From a checkpoint of a small transformer trained on Wikipedia.
Size: 14 layers, width 160, MLP 320 GeGLU, 3.92M parameters.
Architecture: RMSNorm before each block, rotary positions, no biases in attention or MLP.
MLP neurons of a small language model. Each row is named by its layer, matrix (gate and up: input weights; down: output weights) and neuron, and shows model dimensions 32-127. Each number is 500 + 25 x the weight over its row's rms, rounded and kept within 0 to 999. Numbers have three digits each. A neuron's up and down rows have the sign that makes its largest values positive.
Before each neuron's rows, "fires on" lists the tokens most often at its 100 highest values on Wikipedia text that the model never trained on. A number after a token or word is its count.

fires on: "ctor" 16, "er" 12, "tt" 10, "as" 8, "or" 8
L6.gate146:493513507495491490454515508494507527510520467462490538495503480515494526515480454485502455510479508496464469524469531513469540551507474526496490543507476529507510527510437498495505501514490526477492513507469490520474495508485541530459478515545489508469494466512446522501512507522516457473
L6.up146:460503495499467518484488516524466481478488442487520542435555507517445460521501468493519467490476462545488498517499543491490488476486504510498504536496476512498508520546472500492509536510523482539473509495505511521470487515493515526502480485522549470513480489522479518492525523504539460497
L6.down146:508508480552493492519527471511538479496522509530502480497504468468489517521507528482493556521519517473534457515512455514518508512518517525549479454495528490477526471462549487468488505514503495547532520535531482490503524476463503470506513504500463500546492521525440488470506513474506512502

fires on: "ar" 70, ":" 14, "a" 11, "al" 4
L4.gate128:505444535475509497493530532486524495463505543440518499506488502521478536513432471510471451504499516533532500523471489522511506511535511466475467483472501476530534477485473460476489493511483471506508508524528505493538545523493492509476516507491473488528490532471464493529520507465495508526
L4.up128:481491517498502519520543517479462536474501480536533516518456481494486471498501509500535476521458528516523475492454485500548465490516471491478510492511532501514484499530529467514502484469491483475503495531506520515522519446504476541500479526480450466450518462507506502495521526497482493482
L4.down128:510510449538482482493494478486501492553508512523455521540514507504504500494509451476543519492481460492469525511501484479496482519508512478532492539495455515509540546531472517520491473522508504557474469486459474500505476514483469515480457479500502510539521508520521515489501513505527489491

fires on: "y" 17, "ha" 14, "h" 13, "ty" 11, "mar" 7, "king" 5
L2.gate32:512477493475483476515494470465541491475504501500510471487530501494479485477461522498546536520513487534528534480525490532530467518488505521495512474513561441530483501453493501477520512515475507512454494518500476476542466510505503501443493510534482490501498480514473501416520515518540506463
L2.up32:477500534499464502434525550466512498498524509498477481501477458493511511461529478511516493535466527516492492453544505567495469514552475542512530497477512482487501468467509521476470504474507494471468463469508473534485445447508478473485519464493479505481478491508472482498476520483529488455
L2.down32:538463509466492525512444481524466499479516499483533510532489512497509523515504471472481477482511492494501498543481547462483503481449526488490501499508462540497487477535474473509573477506491508485516499519454510521523559516478467505491523505493521508496507529542486508504483483498449506517

fires on: " (" 18, " For" 17, " Ro" 12, "-" 10, "ra" 8, "ne" 7
L9.gate2:490519499437513511515458505505491466488533481491491509499517494542461520491511453531494527480503509488546537528509539490512496530469509519493521447474510498506522508523483475496504512507501465498510502466473459537520532501488520513524507456488500521485505526529465485482531503570531483531
L9.up2:476498511449531545499467508507453490517515527452480522521555522507490530519511451523506455508498505495553561475488466490490475494544475508490504463495489495498525504501490504487476505515538481517531474489525501505492516489475511489514471477508509447511506541511523457545531496514515493479
L9.down2:463522484529509461534531528495469492551484487471459453485505490501498507477472506502493494512515465545540472545513547512503468534508516494444448519486474469493494513492503523526560555488532459515489462501498480490499505519494503473479504501511473550503483491445510497491506543502536453490

fires on: " of" 66, "tor" 8, "er" 8, "f" 4
L7.gate259:463514491518524504459480510518528518511480483459488447535491472526515492505513506472481468503538499547472440546503466543510504532521517481494541489457474481510543494519454474503488484476479448505526491507507509492479481499498515525480550494495490482514499508489519488516497510500546446486
L7.up259:478499482520491504481524516485491515445543499514514490490525473483489535466513495472492513498520518464499506493491470535501499473537494458471505509500532488480514456458450532462476505504477497471539490498486492464472501510506469536500495512520493556514464523471499467481475517528497477487
L7.down259:525482493449463488546512533553491543535486500474468472484471456522499470516470465547536501540485522534463535503512498545531510546529491496513511528464455520525503496508470477537524472473501453502466510487534462512497467512522519506495444516490512497497491523492510489480485520468478494485

fires on: "c" 33, "is" 16, "ck" 9, "port" 8, "ig" 6
L7.gate17:523463513483540468502494500476496527487489532517514479509514471491469477518472514521466501471463498528504494484518513526478515517529528546511523491477483468483532512515481494517521540506503466505543544562526548490543539478483499538498514535483502515502499513499488514483481502510489503536
L7.up17:485465476498545504503466459512486496554519502492475504495493492481502511527509469496501499486481508527473508544452549492497467545497500467516471505511526475474517457526505517524444507527486478521482509491513536473467500482528462506492464530538500475439546464494509521468485520522492478450
L7.down17:523462493527515456525541490471509506485519529568510530527513465507491522505520525527519488470498464501470515478520533498507533491456493504475504477476485498516522505509496507475517529495486507474491493514517489465545490495476508540466458510505483458461529475485512490525509482489468484486

fires on: "u" 23, "chi" 12, "c" 9, "ri" 8, "r" 7, "mar" 7
L9.gate204:518503528508474497514483506492462475557489570501481501538525491502504508487504507472499503463524501480509526520472487496478463464497515523496529484516498497518487475520501493529508549498530550521543488479500532486448512501493521518475521481495511525528493477520492534494502531509498553543
L9.up204:488505456516527499542505490498509466453479493468526491485503477524501546469493542506453522497495484473508496473477472487500550500521525489498453520517517510508483454479504528507503543440476470452519443494570514501483494537516522449519494502505486498531489531470547494473495535527496471496
L9.down204:480488493499459475551474482532530460521494467471491541519484476471489465495490490518481457465506470484532491484502499536498498478525523532516467524508486516522501537478484470490502471530472514546474499506499524517530490516517463547484490475479465506519459491501528483504470496488494520506

fires on: "s" 32, "n" 26, "f" 15, "th" 8, "a" 6
L2.gate286:481521508496524518479511487492525527511485471515513525518499507536527527509473524506494480492469481505484495517495558527501520534467479508511531506542450503522503478526528474481475513469517500491500494496480463510467484532514493521499491482465481528487494514529490470501475551503486496518
L2.up286:512463485457531497502465512545519488485510500499517500508546504515417460532480494505506523490535494506523472480516482514503513508500489509513483495503440519554531479481516528494509491534504480485434466463507465466485490500506466506528493472513478502473531501478450525491492547486499504477
L2.down286:475520540503498482484526507504517451518540473475465468519511512473515537493540484520489463509483508538523548508495500489514481504478527473513515477501506490499544502495503459521527531491462529469529497521528447475496542498484504532448515509462516523523506518501505550499533443490487486542

fires on: " Po" 63, " po" 36
L2.gate179:505495511507531476495493539517496490526486494487498518504511554511501508531526550546495470492445507512517563521492490494538481479493453516512507500524502494504473487485504504501517528464492490525511500526489469492504491479481476491493490478472481510442539547436508492486478496495515474501
L2.up179:517472521536513515481516503518513515488495502502481531549515438497485492465521486490481527514543550475500506504439511499501513481466520512467506503501529440496497530524463455541511502484500506495499484553508470469475522503505540503515503467480521522468515452472515470515506513528451486477
L2.down179:511506480487529480470509558513502446548504521519528499501513518543485450521522541519496491472493488470514507545462502492530505518495447524501500515506524521531455527467501471470489503514463517492513475496457516506513499465536539467505487507514492472506452530440518486495479512492520475487

fires on: "ci" 33, "an" 14, "co" 10, "ong" 10, "or" 5
L8.gate96:517454548488503528493502456522497477447445548469474519523448533555472468505475497481522465513480510528480487519507496496472482551516519461466557531475508434487481511509512510502518491497539477495513484534532522471515499482490499496510473518471499455446509487491468498478492499524506466517
L8.up96:509497491482523461511505502539467515503462533494521510484495485487507501522467501472488514569460494466496515506492498515513474555470540512470458497530529480447489525487479487456487494500515509480524469494498533492498509482507487492494520522500517495462498531501484469512521499490519473523
L8.down96:474564456534481505502482487528528540525520475522514500489494477495450508555462489477512482507484505545495477492472466488487517495505543480504496502489494502491499474496540458460496499493509476498489480479544501484491483477492463486485521471484535479502499445505488454501468505516504488481

fires on: " include" 28, ":" 18, " as" 12, " including" 11, "able" 7, "al" 5
L6.gate222:503478471487506523501500547505517511485518509434512466531477539485528539467496493492559502507526466481511488470492516454511440499469477450506509502479519510545529496500467465488473498484480450523492472474506480501511514489505497477534486495506499500530479485524484500526503476428511493516
L6.up222:496543488534483502527513519493549496525520490465535488538465491477475479494522520501541483522537539521499469496496513484529476504513483527540530477457472514515513519524480435484501494479511510501495454508488489509499455497509486515490455510492485445538478489529507474499480486499535488497
L6.down222:490527483495527498493496477509494491530518469543488494440533524566460467506456505486489512488444531495470502479471477490498520477531502499438496516524492467486557495522527515521527467541486497513484502506480541514477505507444477469476490469503497503468478506481536470512467545519495527507

fires on: "al" 25, "ic" 15, "t" 9, "ial" 5, "ical" 5, "er" 4
L7.gate216:456500494492507468505544482536486472518520496460562460528516523476514517501510474522513507515527519497499476454548492462489553442485475551467506465504489472466508516532528466495508508514493486495485499501511479516474500485521484524491543536556510517497507492485509553513524502529473530521
L7.up216:516541534477480532543506528501485467515490483485503502544497527504525517512540527518538500500471514488509471515478500513467581505500493491493511509424492517486509523516525487481514449529501494513481504507503459491509510466464486534525502455517478484486493472495544476491502513496496537515
L7.down216:516506526533527472487481487482495539496461440555493484450481462531475501459506526500469495537477484486473520483503486505539461514498490496499550514491476503527514496453513481457514476502498484491519516481495507510511504516554515507483523531465503486487484546527511507472498489499558480451

fires on: "an" 22, "ci" 15, "o" 15, "n" 12, "em" 9, "ar" 7
L7.gate77:498453523511477523467531430492500494517491516491474485542511471491458484569505460500526492492497569527497521485466504458505495517490513482509550480503500477505491530484505469465515521542501484512505478503512511485455479490491529460497491505496514484531446525491459515545512521498477477505
L7.up77:486530480476520520467534473532471513535502455486523476529500487506534458493493526441482527519471516537477491487463498443484492539459504498435498494487498512485446451553500502482534503482488486482482506484512514453496478468484506519488481473504465460511495492488478520521527493535511480549
L7.down77:485492491528453480513524486502521528483508490527527502500473505478518504514513497512517489504523500500466498527532513547498504517532481545504501504508467524512497502521465537483464497463498481519489469468519469467495480492490541464548500542488529533516457485486565479554471516531426518516

fires on: "," 54, "d" 19, "in" 13, "m" 8
L2.gate128:535484507508541551463527470497498513535527504488453520499441476467506510543491520554496483532521503487511484471427498497484536484488540498505493494471478465511456494519492496459516479478492513492491537475528492528502484490488531496489478504469519520475531541505525473537490492492525516502
L2.up128:529471525514495514478525464533492482543462522478491508531494504471489474560533501492519490478492482485515539476477474512493524486456504534495527470463454461507504491501447485472531469481495505483514501552495506521517531470462487524472463526480484504468555513521531457528495499544506499500
L2.down128:493512497531523445520495536491500489465531500500485505484510504529502493469510500524489534508489472508492466555548519523516496492539449495514481512512556504527551492492547493497504527524459491519494499487510502468501502537497490492523551496516489510496488502539487533482507511480450479507

fires on: "p" 24, "u" 20, "ph" 14, "e" 11, "n" 6, "f" 6
L6.gate121:484471490532539494473496492500482498451519479499496492536496505521503535521496517477546472491474518476519476516507506485521483520477572479470490472479517521499529482527488518505499487461504529482487496487451483469480500485533494485488494515515521518521538480503470494496439493477493514447
L6.up121:507485502454539527509501490459522498528517492472494460502495529493472538501469449525493502465545481513522474489515489505515552531473538477460513466497469572498516446537503500509474515462460511524491507479489515452519496455540500488546514500489507485450544481527546449489509524508526527522
L6.down121:537517489554494458498543532523481525479492453485521478500505488522510478507488552488494518478472487443491554500520534485498509469475488538490477491494523503488485493491473493487570514523490461502513441561548536479476500504489513461505508505490501528494481476492477560488492506532459498540

fires on: "00" 81, "us" 5, "20" 5
L2.gate242:491513505488523548469499508484533501495501480506498487505498469473477474528473523516494545472479467492524536484513504511517480520508531523526502518518486477526541522465504512520499494510516481533508493423517527497477490449496474512523471479482474513458520539505524492494449483482514484508
L2.up242:480484488538474521466486518537490487492493550496489512494533522481449507503508501507497510522479494473518510534544505505511485491526488532496507461494504503510552517504512445532500525496516526494477535493513507464537544461505524503512485475473489500499487516483524494495457514501483487455
L2.down242:475511487532538451498494473521508536511460505496479524514478510500492473496516530500500507547527461469478464469469492491471439516499502491507522504467460481525537497518464473505536481539496446454459498480499511539518514525511481470452504476517466534487561507490511449497482468496524562509

fires on: "c" 30, "an" 19, "ig" 14, "me" 13, "ir" 5, "av" 4
L4.gate218:515516508464522460537533533478471516485508503495545490516486498516476510501456482551475521486499519495415457418465507489506501528486482499492522525518471500496480493533525514514504516522469497514510471517495526492558515505537544500491502484551474493464549499528489534507489482471520507509
L4.up218:545519524495496498502466452533501499506522478537509492525501494517488529460497461503552459494510474519530494528492526510555482534533502506511482483486552458500503479481514496475452525516480482532492557481518547485495494502478502504492499508423481472501493528492516531508503505485461498519
L4.down218:538500531491521518469454462476522489513505534478522528537500525491501510494543488443495483474506460503509549490515533493479485490486540467519476478509481522509502574509440493490487507505535484506502489498474504500498529502490524475520503513561480464473515498453485525483499517483532521559

fires on: " and" 64, "," 24
L9.gate51:490552491560496513509524503509464526528489553481490482504460503517479492522514539499468525526456486465511503479501553473526504541481492532509542505517469499514488526477487486479546515498516493481497497499515540532489486489470506496517422494490492470512576481510488517556530502511509508498
L9.up51:561476466532494490509533519551494525485501476492526486490504502536492497521506537497491528458501557517492523497487459468510500491545507463500556507488492497506493467534418516505487507464524492468493507471555499517468485528488498481493448471483509463445505502517505503493508523517511502499
L9.down51:479528515429478518516488480526499521484521440475450486475530483491510472513462508478516502488487464513470491486512531526547497485499478541487460488525472484466511521468498484497499456505499469508526498491520521504524503505522491476505495511462525518472521528477519512517500513468562467472

fires on: "ur" 18, "us" 14, "t" 8, "au" 8, "st" 7, "mo" 5
L6.gate228:516464514487436521467460507489476490509512559506487546513544507465435512494488518518503456499508467524516553481436497476514462534460512502503508504504507524448505510504472501485535512514481500501475496503495475554509453518486500513478486507494466457496478495497552476513509484512518496523
L6.up228:471505491475485508524449491541477486533478491525502529509503493497447509456502465505489492504483454504510541502485514490550468517502511514489490456506510492478559502506541514471468539475480495507487460483479486490509515527522449548457492518454498517486484480492492466501502462463532523510
L6.down228:491458516538492532473480527473506501489478500491513527502502446516492506525507501467507514504507518451512483491533484496499511513499563489508502440504527485491501510497543502538537482454506537584507536532516473474501497446525514509524529474459489471503543526477475493530501533469480485498

fires on: "W" 50, " The" 17, " She" 11, " He" 7, " We" 5
L6.gate196:496490507459523500464494535532496486497498479486468482523486476491497483459482476504455515499457478462553503526483466531485535447543510515492475545502489501502454513500498501478472539537532487503494523538486512502473501521477517513516559559509494511504509517496482512459523496503474536484
L6.up196:480529544529500518551531497442464506563489477494454546516517508500503499502458499495520519467483512515514521470523501511481511500540463492471493506537510507445521550510497543477523500443486509494514470501485511498521519523490473522480497472512491475522550498512512481465473515501495494461
L6.down196:486518507475480500517486525517489514454533529487527488446500497522507517493533480517495480510529479482513502521536499506512493493500461484505467530496471535479457468446498471499485443470504490471527500501558518546514461526548517500511489537485491514489514481487505484541492479522506509479

fires on: "s" 68, "t" 10, "a" 8, "rt" 4
L6.gate193:460521531476533511475491516506508475497430529509491568489517504501506498518514493519533489487469504501467487478549493516487492500464486465490496535516521530487529511506516515515489533502509511518457452506433473549484472454524496539491498509500529539475500498494468459517481513471540534527
L6.up193:499519499469511472501454496465480520542501475492504518464495481500475513498467516471552492517461475479560477526570465481517502475485465506467473495523512484498496469542496460554496503517491520537500486533477416464454451496503483508500486517504497542466528484481457490533467534509485487496
L6.down193:544540504518518520501492538518480506521482459457465508447563512512507514495517485536533524486510495509473467442478533468481488493450494524476493527510508492530457492518500500492466517473475474551488499513495483496492453514483496495478509500527535490491475467530460499472470469495525535491

fires on: "e" 27, "a" 14, "go" 12, "er" 12, "al" 7, "ir" 5
L6.gate125:486518485484491504491496462493509488447488524508521478498503490463505501500543472482527530541465551506522478507503437532525536505519479508459484517543475454471496493521491472516503473537502511532531545513549505514475481526504501510492503518509487459499492466468485477473456503500506527521
L6.up125:517516451505499531527459511525506466511481490524531509487522555502497507540506449512542478507534471480477459511469514544499511498521518484487460528460495498485537481490505492501477486506470515489508516480467481505525531526469475494499495513511517478531465507513548513517492439510530523551
L6.down125:521488507494476515520512453525514534521480505484496459490500479526480485530482499481460489509525492503482497418508495455489495501483448504469582476498493489504509467480490531522478466487484518528506519526522520459498464453507515498524507529518505486504510486458454446507522545473495437493

fires on: "et" 19, "V" 14, "P" 14, "um" 8, " period" 5
L9.gate250:442515526535491508494496535523518529507437520493459506446465469501554503487502519444489494519544521489533512510536512512475489506546491470497536469527484492511493500486501540507483532476495499534486489510505524467490479513499495482510470483528511525500519519487498449512507510474515493526
L9.up250:476501502513461502500491510510534521492487477510487461489529511469470503501548530512492488522532571463495471526463465501479512506498517480501540503512525456489525455492517505517477496466480470516548493502512477476528481496495509502515517556487472490541433494465526505488517482477520557521
L9.down250:532485464469517513516526482443477508518504467522493527547484517521462512513516479541516580509472493508493497503496533464515520508500497477471520506493507535494504496488499526475483511497564471460474485481487510483514479508495525519499504499468490514473520493518539533505433534514491479495

fires on: "," 100
L2.gate289:524497487501476511512506516463524476514516543502535485496431474498556506516503463516501454535473509504554484543471516499494532510502465500492481520501457485492547469526538502485489482491539488514470507494564515516522513452455540494480492496499457471518538491507487461537471471484506510518
L2.up289:460503506504477514482530502525462498505477536516489516559436453488487529472528481512492512520495480495485514549462495505467505485487505529481501537473477465466517481467568513494461492501536509537490489545548515513525489446482501506497483524527481495519512486519500480496484520517551512517
L2.down289:513516501481499453533498502478483522441512500490505525513574540500503453528515510467548517526532467500483494474489507501513494521486481491498474507523504540522483497525482513506513517481542493511515497472492466451514483517484492491511528525515529496458513543527535509491480513506470492463

fires on: "°" 30, "us" 14, "ip" 10, "or" 9
L6.gate47:492488499519522531461467478494484512487476532502525485507541435527443468485546532468451512492451474499466517502534518474473519528504518527509496487484484488496460508495484457537499494458496519519504512518518565521517509520511473492506468478498490500535495512487513514504485510510470515549
L6.up47:486486517533506515482460510452484477540526479507518487486505510526469503438500500470537549435483506482487494512520505502485507488525501539482510482450487513508543501491524460474453488487547460503499504445494454440460538521528483504453498474518505486512501504497512510485459484540544478532
L6.down47:490506497464524507531510467557525529534485462567479487528515471518527514567493480514488503508485482508523446475478471526516476499467538476502515519504541519484514488493473492505524460530524528497490480542499493517517475527509511460500517516489484520470509547544512484473519531534500501511

fires on: "ies" 29, "t" 16, "se" 12, "d" 8, "c" 6
L4.gate34:539483485499501512540504474502496517526555507472459493498491497501451469456499454533476433495501507511491490535474537544480485517506498503506485493446501498526528491518492510491453495502456472546494522458496506509521504500519509562541519509465470513526542506517509466446556525501505521506
L4.up34:517505489529480436526478502498482509486497491549455544535514548499486510471497520509519499497543468539482504500500508486457509488563488501512487516456492525509468518502498513498482425514507519510459454504456486473525494483482507497486513503492519507461508504506453505450529495489493458507
L4.down34:472490518514491503473524491502531473475500475492499425534486477485482526480506478509509496490467515461499485475497539455528517483489495491527495533538501509424484545503509444490469538473539536484532498516505529526487503489530494503527517489475492500504493492481474548490524512499506474542

fires on: " January" 16, " October" 13, " July" 10, " June" 9, " August" 9, " May" 9
L9.gate52:484534531489456460501506461511514527481479527521462493478508499446511524500560500486568500481515498488545439480548509556519509522456510495487518465491493495500472482489514536495460488485503473487522502524527543434493505457507496525504502515500503525475456469493522495491535479533476499528
L9.up52:499478469498512513465511472535489489496510553510519508474514530467467472507482477523474485499498530513520500464511535508516455496517524483516510547479498534474484497490511497511514478519491524545540505497501484488494490502491479526542547484495526554489501542498520509531515470514514484504
L9.down52:486502498510494520484523538485484549480494438495471495519527508490487470449525533540519513519496491477542486507516515493474487516515525495501471449423523513503519542481512490506484524482528558476519500517501475541490517479503467503512488517491485464479516493500524476484511495474528517495

fires on: "ci" 28, "ip" 23, "co" 9, "ation" 6, "im" 6
L9.gate294:516500515491483519523473498512449514519510493479517503495521468473475541500519499516544458533502496501467537457558479466474516516529562473466510485511497475465489536540493481531473533504523476494504484470478494511527472504479504440499488525481532454493490484476497488505530527495511483521
L9.up294:521510515477487529509516485500486478496490491483484509494493493436512522496500494493458486525482554463489502542483480478493521507466508454473524498506463489472501497485513507513519550490540523485480526520469508524483456470543469531517512506504527459439504552507486509478487490475535476481
L9.down294:503510473521468507556482533475512540475486467551544453473502505490512524522516487496527522561507517510511507503510507496548482531482529489516502504479487492508543550508528507494505526506483542490498514516481470497464465494511478471489473546459547459491503490538473533482486498526500453542

fires on: " P" 56, "f" 21, " p" 6
L11.gate49:479510468499487537517517501489512498484489510467491497527483530510511515471497524525482510466496532533503452584503455513497474512560517524503504460514462485561488467493440495490510510494517477514492518536490493463529524516493484476509488511511499496510526494503499459524477505458477518473
L11.up49:489525514523522527486487476489506467452492493478481473493504518483543521490513498531521515476506500479482475549523507515530514519487528547481510493486506477486487465463460473500487489480552533469470518470525512489536531499465520478494479442476463475501521480469521539494505489493485465531
L11.down49:518511484463545472498561503534567499500522516479464501537496471494471494478487516462527501520474490490449472487498504465535480472498493496491466507498528489548502492512443484452496502489495504522474499481497504512501486556517496485462513519507524494508532533508464532489481474500505497482

fires on: "u" 72, "au" 9, "gh" 6
L11.gate242:517499514524480501519489540536487476492530462495431531524507530537529533506499487510467524485443514424523513495507476494463532519522477524511514480470481505512514502485459494554522525472507488494518502490508506464479472517488519466490465512515490490519500504479502473476519479480511490495
L11.up242:498482505521478467446483507499557471507485501496543507464517497485453521519498471460435522481482490495496497513496453490529538525484484512463493497469538508449518487517505544498488537468509478538471495525533490452452499513527516492497489486522520477498500492492538466524524506515518478501
L11.down242:495482506517502468486524502471490510518494497493483499514513487519508511480512511524459477491494462495480526513499519508509485487472478490501537529502514536506459502499473470527524479528493486493466450513482497552494505461515465479533518529457487470522485506526507519517503562493455473524

fires on: "s" 75, "," 11, ":" 8
L4.gate224:535533516511451483539534465557488476494566484513523478499491474500486487497476480522503482525518450542546515485468499470482529459476499527476526524514466484472527535516497507495563501491510533482471484507507518537501481538456500527525516479488518509467510467515490493448523468505515489523
L4.up224:560510527495487525480545538489482492502553444486532508515467504478458496498514482532546529507467503539535491478512484492523511492517500518444491530463500518492517460510536505475502526461525510474517489506541510496514515466462491553539510490473528467500450500503535494495493515544546513516
L4.down224:484504488509539476510489470471514520515487529478503533466537536468544511554514524462516561517459523481450524479529513533483528510494513477533494480505529502506489493472515506508470450536517511492512481500481478466496495544531487450498489490525513518507534551527503503497482528477475487457

fires on: "u" 30, "us" 25, "ur" 12, "hi" 7, "en" 6, "ud" 5
L4.gate310:505489550533503507516506506490488479502536512454506524456487455477464506498527517521471544469489516478509505479479488454530515505511519503536501494489490523511484515483438498522441478468480490500481526466482538500531483518537531471526499523439493499528503502526548504513544499476493479506
L4.up310:510470467529511471472474491482518503483486496526490511509535461502480496456517493553494484519489458541504505530515518493498524517496552565515492501478502482501534499483480524472469458507460544476466527494515493486500490521512486462480533506453498482464514517500490496513525501498502535542
L4.down310:519484502501484469526536550511509472525478495487511489502527512492539472539495516472525507505475493486478476496468450516465515471480495456521542461493515501500479480477534490508537499477487478514474496521530504523522482447454464494524439474484493553505473495499498482507475473521475473452

fires on: "f" 44, "d" 25, "and" 11
L4.gate281:491505444498529480480484510482524490487497492461510471481467497491453493477494477544493470496487539549462520516468493459512522514528504482531505457477474537512522504478501472488489517501471446507474500533499492473517484491447528472498456521464544514470519488509497474497472510495489486451
L4.up281:473501525495480498513544487493514549451513494457496499506549503525475521494530545490488539500527487508526477481514503490508468508506489497481502487508492506469458474501510570506488477541525524460460528497486503471521514503464485498489545487497509527485506500498490475478530524489476469530
L4.down281:503494562481470481505554524507507497486486555480483485545484467466507459533549539530486495510472466512520501511483536504519489542531514517515503501502517479477490471537453481523523531501483554521494480474511510459516488484540522511487508431460498501510481493488491499523492468485510481508

fires on: " |" 19, " (" 18, "min" 7, "ru" 7, "il" 7, "ra" 5
L8.gate258:494520484444524508457530508493476499467528550431503520514517483521517544518552463541518530517533481466491522459527498478484462491506519505494497511473484493507509514533477499527509480502508501479530536526515501491526515492501536528471473525505462492496530467525498485509498473534511492529
L8.up258:495498515463531510522504484475481476494551482474487487528535496492517531522441513514497475524539491532490514500508506518540492493493469482504477508494479480520521512513500499482526486485566492519542474553494458548461523507495522541528497491504495501526509477467527450532491518489503458480
L8.down258:502497517544509486523514511512509500478464450485461496494517518520509494511537501565532516538526531512489498506499502504500552443484492566525546529452447471474491501529454493479472517497490476500508444520514486507493527501543494517542486517508520498477483472508524510505467505522558488452

fires on: "ho" 34, " Po" 31, "ol" 17, "hi" 4
L2.gate108:482474502449505458500502551515513494516502508512491565513503499502498513483529532555432518495546504461502498498523501436480500507460490524500499498498490496497487478487505472503478526474517515516519472492488460505444505512520506487474496558485523494522486504471475507491499454489533517494
L2.up108:488480531547471452478482494508512523469518493485460521486492475469508499496524502562475534499541498517528507474447506465506535523475527485499503438569496492508486480450516441480498536473546488473496511493494530518515537486502513490484457505491531512542478501485518448472515461532469518482
L2.down108:507543501472518539570564518501514486487532506499529509423472501465513508480503521505470496508502507492488493506497506482524508502465484501492517532509458497503505535522531523493488513528499501514510434502474482484493516495512508494498566508504476504466502560517489488496478486478484491527

fires on: " and" 26, " trans" 22, " or" 22, " to" 11, "," 8, " &" 5
L8.gate271:528512455497498451513530518545506521553521533466483496469488467499512501482516495480499500499495497508547496522488549432527493533515527469462520472521505497501507484472527496466449541503503449504523516518505465506483470550509487511539516505478521512499531482502487525470471494474537499472
L8.up271:522479517476496502514506480543540453511500480531489467488484522539479508502518508521497549531497514491542539519525523471487538494538512490514509546478475492523491466487479536478409509495532547505497457492531532493487501478490460524524503473516505540501524483535508497468463465533511497520
L8.down271:488478471507519476529459463517470485514531507466491494461449483492473541480524468479502536495511502554499521473507507483513484513515458490476470504513477497517538497531479507529502485556480509516473485516522478498485485531491509458543467499506500471502498526498485483496476552450485454467

fires on: "y" 27, "h" 21, "i" 16, "im" 8, "en" 7
L2.gate0:478471480489521460532471541472522458498524484461484454541511513539511477482495519477510510534519487529490480493546501489500497487494465516469535478516521495510480457472498506476533517515447506427476463503506443481479549504536527529522491499461520493520527466512475482476556494471508496466
L2.up0:523508474480479448502552453479522434508517490476497485514477480449483508507483527491491520489466532506529481507473499517531476497526496528528529500534499499508475489488517507532496485506513510556496497517491448537480499508504499472504481516531526528498476455516503529428497559488505512477
L2.down0:516488526532524519516485464487462557479466507531498530473472506511530493515498451480523518449438476487530513524493511500517500510521519500497470530490523510495516521510483492476474497510474495512515503447495548477465506512497447505491522505502495476502493533433518495531484469540490467549

fires on: "ter" 14, "er" 9, "el" 9, "am" 7, "th" 6, "or" 6
L8.gate207:471561443487506477493501558487473530507496503491470528469524464513466520481506509479493538496501494520486461485470485528490526443484474515539497549497450484483511526503493493523534457544528510469500467493472521527481530482495539538480497495507481494529485517461488492491502500485471498479
L8.up207:522529534489510492434490516475481497500502500534532505467467484507487503523472490517511537501530481508451456489488481471457498522553548493545502498481507518481489488525474507513515506491523525523512495469491489517521509463464530543527494475523495515465472499528476539475486520501530513481
L8.down207:506525478533476491542532474533521469523490520469469489524482508512477525541512521538536487519577528503518492526509478516525482511465459553510499479462499484481527506448507472501539513494490510499468486561489484513508497563530484479515545477445514474536502514504510493517532478494510539549

fires on: "im" 19, "und" 14, "ub" 12, " ex" 12, "ant" 8, "t" 7
L6.gate302:489520561521483520557448498479527526501479497511484486547504523454472534508485541504502513450489515482491509509469507472566460483503496533521519479491486485555490482503495476487502524470485448477508489520471447507543530511469499514519450479485539489498468493521473500494511526480495516517
L6.up302:488498531525504432493548458482519488521463460501515501502512508496500469513512535505538521509525521468476446519531462439513505481519495461474502515504509486508501464476529481493509504491498489504489486465487507485475534521542530497539479509507507568503512482503457531465509493485482515541
L6.down302:500461505481512527512534521500515492524469484508534485517529474518451508502520474483507533529510483478486483524491549558465535474530506507474499502505467496521470506506556493479533452524471513488519507514488482528479461460495458491502550521464542507491464544517493545485482499520485498506

fires on: "us" 17, "ar" 15, "ic" 14, "ance" 8, "present" 6
L6.gate176:545478512551500492500480519490530516501454536524526504506552493519478482533507505428495553507486504525505526522482519517503482494512555497503552478491534455512508534489503484460508526476494469522484507526504510513471539518487510498492457504528479502488487531508461506507516490506472514489
L6.up176:529499506526456590468464462530516518550518544457520467471502474503484510536519474471479531501521522473518516504522521497470510502507504500534488489491541481548475466493526485488522508471507505506481509511534498494516529505517508493532515495510471482445474476523483459513451505459484524455
L6.down176:487518476470515508480534496514485511479469476534479529555478463485458484527504516502474488472534499478493471502494480537491532488529501533508498502491478510491511496524510517484504472519489502538494478461464539525491507497551478510491557477513498503548503527457480503500471514508552486504